config = dict(
    positions='rope',
    attn_scale=0.0884,
    bias='none',
    init_std_o=0.0,
    schedule='wsd',
    final_lr_fraction=0.05,
)
MLP neurons of a small language model. Each row is named by its layer, matrix (down: output weights) and neuron, and shows model dimensions 160-255. Each number is 500 + 50 x the weight over its row's rms, rounded and kept within 0 to 999. Numbers have three digits each.
A block is one neuron, or neurons of one layer that tend to fire together. After each block is what it responds to, as a language model described it from the Wikipedia text at the highest values.

L6.down546:452445548504467426500444487525526471527602444482461462573577488518452490512488535510556631492427452493513484487511453394506525469526478504520439508577517473525555519484489469603549539482431493429523417549447540494554500599442611421423524505576430419485461420440465556452547392479522442524
Description: Short vowel or syllable pieces inside rare, split-up words, mostly proper names, strongest for "he" in -head/-heim (Whitehead, Peterhead, Oppenheimer), also Alito, Breakwater, Polonnaruwa.

L2.down52:434483510565503413538491504587496442515479456538486528546476549593421398459464499547610552543462450452553443449571482474536496495574500503474516568495484474496473500589485533559562530441475627534481457448412473509537514455461488566564631488518497426453441621460563508465498451502507519464
L2.down418:447577477442514376434448448526481560564569468440429554515498404469478525484535506543438527460442444483497635482500480452453554522463562495580584532447529497494492533586489513476545554521377464478478541445507515436411527514459520439494502407435509574509499435534543576547474547491467438572
L2.down432:579497572457533515491501507558580524565415465492523482508548551559484514471498513485519556490425488557505359467543325467455539367579553393491447490538499546499536509523457438489479475411468431567528477565478494479487522583492554597462589421507515359575495513567538448580558522476622519483
L2.down548:483414531513503547464553529415564504478553482426519449424464485478580527571528525476547490504435592535463529571490498598471504513480546562451470417485521517522485553532472422496451483526562474559637541397531476516487425483531595428486491433483517492571509542456486418523507617515464487408
L2.down605:474501493526537503531532483604565528474481509515427590570435545542414476573493492522532400470512533518485471554684426513534529491460555514597503514503511450413497491515461515519476518569503499454429521479456514478502539446395420482427464428465347440522541475594506537498570428418508579538
L2.down884:536512529511495539491518485536576542432570465459559605555500471528420561549486591552460431423534517558465477481543493515531436508489511522490491502502459522478493575447440480469506542507523512425511533439461512498437447505524385498474420389538432527618503477584570388552468548413466511536
L2.down1194:446555521444454403610510405485480512498523528464522545490480426442539512495559524501482492521460569460402602450587478496541518500495512518579560511406468587457496443531466533511504537481513561509433432424520499468558452521487468477481517450471499585529526593488563455525530476466411480513
L2.down1514:513387526489574476450457514557547507580575494491531485525535533495461462468393460470610502492495410536595575586562493475502491484530478501475422479509573527480457530452482478513582523477557545560584481567542515464604623528531571427585478505495562373496539476434567531522510491472530521501
Description: Word-ending pieces split off after a preceding piece ending in s or another letter, like -ing, -ed, -es, -wa in compris|ing, cross|ed, Otta|wa.

L6.down547:455468495511528514504531519492433511460474541534518468477516545561506431545478527571535594416525463570558495430439525604545454520481523491443548465444550502369508365547500563565536486399577498412532424531576551571502529510484602460444453479614477476445494454423520431432487501531459501446
Description: Short subword pieces in the middle of proper names, often foreign and right after an initial S, such as S-wa-inson, Kaga-wa, Mits-u-i.

L7.down510:517512615516423548555565469531501479474626461501481535467429424531447560667491499441393469499515467591515543355523426396507550486472483491561478515389494469551414514470563475397444562506536602523549549528514460482527530482424567508447450533492536457510562507542519502511519489507480534566
L7.down513:528540548447454483512565499572468516514519493546428530472428447555544569544474520474505492593501539493475452413583547391534486411484478499511509448471467444545415402424506511602321505526448671469479466570461421446544555485501482512476453539480516429464491495453523503498473489470517569499
L7.down686:474489451512531512541447514457431524466518456479518496533615544413565461466504502476561493528455464425516591572490507541515491567469565554502494491557544542608464556458372449458553488461570448511506445490520463548474483560518441484535552470583490515478495452513553450524467492498515408512
L7.down835:483419513509492477492509524447491559521465457523560525519446439580521503484580489459464425454572458425452607434499403458554528509468450543484485638470451535418505509472503526478476501534543501477440471499460401524466483453527543460453488423498542545511494486513507584494568529495442469579
L7.down904:476462610502580489534553527531528481531528447441487518458509428550532551580515537493311411506482502532576553338499496431512464539582532552481520563458520471531388492468525519462345596493420546508498459524581424515490470424426616547434346488509461435494520486482510497486504516480413567454
L7.down964:469542467465519524506604470401483525497518553538554536423491479437464470500548534439528540462471534513444529500413533373565561473506498550501432415511429434479426485426524526427563522591475569458523468508350514566486527483561480524470465484434504367512518454495554495505564417460538493518
L7.down1059:571473587508519602514529546470524562490557464462414508447488464593472500634480511492432419539430464524513481427518454380561572483473483530467543646458489500554419439538543497427416566496501629562543417482360422500505541447481529526436360442457450485582495556538499522517471496480492554539
L7.down1267:567440469443515491528526486470547510396491547423444460398539516539485575522327537487507608567481473493591591551492568554551518496481453486531545494420472574465467502465512533493520433457507520545468536535475538470529521413493572517514488504458485478600365548503496472407520514458455460428
Description: Final pieces that complete a verb split across tokens, such as rescu|e, underst|and, shoot|ing or rank|ed, usually before its object.

L7.down69:514509488455431542558582517443536452449497509445589506415574598480448447473492491532459474518515463486510533471455562469392487516439514487508581430509525538461491456554556560522577533518472550527519514450431451440492581419445518541399493518478558524489576545467446466533542446450460571515
L7.down96:502449438523506570549543514456500432524401515549513461472384433487551539468458515500508538546496504418398533500647485440498511515538569517450524467527526501525452535527441570528597549447475546555416459551400495484461493540528558543539476559498621574470523443538520534496513503467426581416
L7.down459:505543449491478555660614521415523418470465504580527529495528460458452497556459568440497516477494598538511560543633486474560464497400534525549514396485525506444539532388440543474508471509449508541487485456405497406506527436536526580595529539480487482479548518580477578470500444474498584453
L7.down469:460531427456519503568506471508476459404533549516535588495472546529557490542503456602512487493516525545465441416514478497455473503448547522498550532478552520505496573441534491494445565462471526574404487553535527499417519481521481554549505558489481537407597545517549453485497534572474555553
L7.down676:445401418496484610539552467437488417430497466500564503465567473438565603489430544461464571436471433496484499466504575436543504553552447533435524405493612402485571470532488517464413527437463495466490416411446478549441524414522546436506424554496494479404467538533552460451462462505481544464
L7.down798:380505392442450572603571550454492435445540498527545535479448506509478617504369478491459568477499496500547546508625512582497448485511451551503568484507431514396541538564493503355591541435497547536536610455425411441427619491556507532571545553460547563465489574551482506465495519485463424395
L7.down1211:525568355402562440614442550396544516543469505485470460498501573504470476472468512419547445514460566567611610398501535458515502517533578564464448465531573491542557573570535488550579562449380470568491405482503497483379488566453516493592519537474500486373488515558461533441523519499526595506
L7.down1409:429475356498427429628633448466479477523481511531556529515447474505525544506524504454585482501454506494506479447536486513408450487546499518501451420489614515471512585577446476384571446430470522574502445501505544479438527451458518463516469522440573559571476536485498534475469523554523538553
Description: Short fragment tokens, usually a lone "e", beginning a word the tokenizer split into pieces, as in e|ither, e|conomic, e|lectric, T|e|levision.

L2.down306:440484453490502523439633468385476497567568547511486446467564501387476601478550544471478486595463536576464539538566494480511497514459483486407507485557461498424500652579584483476452470473489557506530471511475486462510512485495489497504563469550494535506522518494447410549459494568425476484
L2.down342:398432431474518509516527543598420512457514469465504522527496505558482492483540450376550532490522495470609472507537417471444469442497546385595405400574483478479477465458450508475433551441517564544476477477505526555541511449451508576550588449546470479563521537559460474395505489490436530538
L2.down398:459484509499470442579492520559526458500455516493509483503658555457506512510463527506524508487390569503498550433472515520523539397439501487442563433524446531437531567568573467596567521542416391447505489571582576442474551367476483465539546466485467456516420573506560514454511455456491473472
L2.down917:540524545478509516510582471447487503477533544440497440481571441469471564534513499516477539466479378479456587520566412483447586574470535563398547409474491455521491414530475461507546453419540403511537548476436553500479505452521541469461564544533478489555463539498575475505501567499422398471
L2.down1081:599608508538477589516511483425443521537503480485480500462471448449429457503484504473440526507522544529446504518500481565482517506521584588475534397508432465478490524556521482471471442469488385466463452541482478476524518512518534477516480510435597498586563480512603548497513578534515415504
L2.down1084:419476440538446434549542627541443524474476476505473487509501551459472501498477476498487538548567404531510592495425381517589524489454501471521538539438448507449616482389502548423408434469463554371444534524514487500458527474464493513433558498451548545558423523434492543555397490438540479531
L2.down1128:359447544515503408528552495502506519481517497443468541435516556469488531379420471473594544495545496540613574503427481466545518364477441500438530580461461430554449553511514448545448480526533535578552441558535562593494510471414501453492567456416534481483491499517421558484599484497549621489
L2.down1228:457515449616506514538551520429492454477507582470640442488623472456447558348490501429555503436530547447550499501504438560483517554424496487466567460500492479471405425428515455497416536534517514473492448487465482571577539399496562430506576481503504410492462490510653481474499430581617555489
Description: Single vowel pieces, mostly e or o, inside or ending rare words split into fragments, such as names and foreign terms like Col-e, Blagoj-e-vić, Nag-a-o.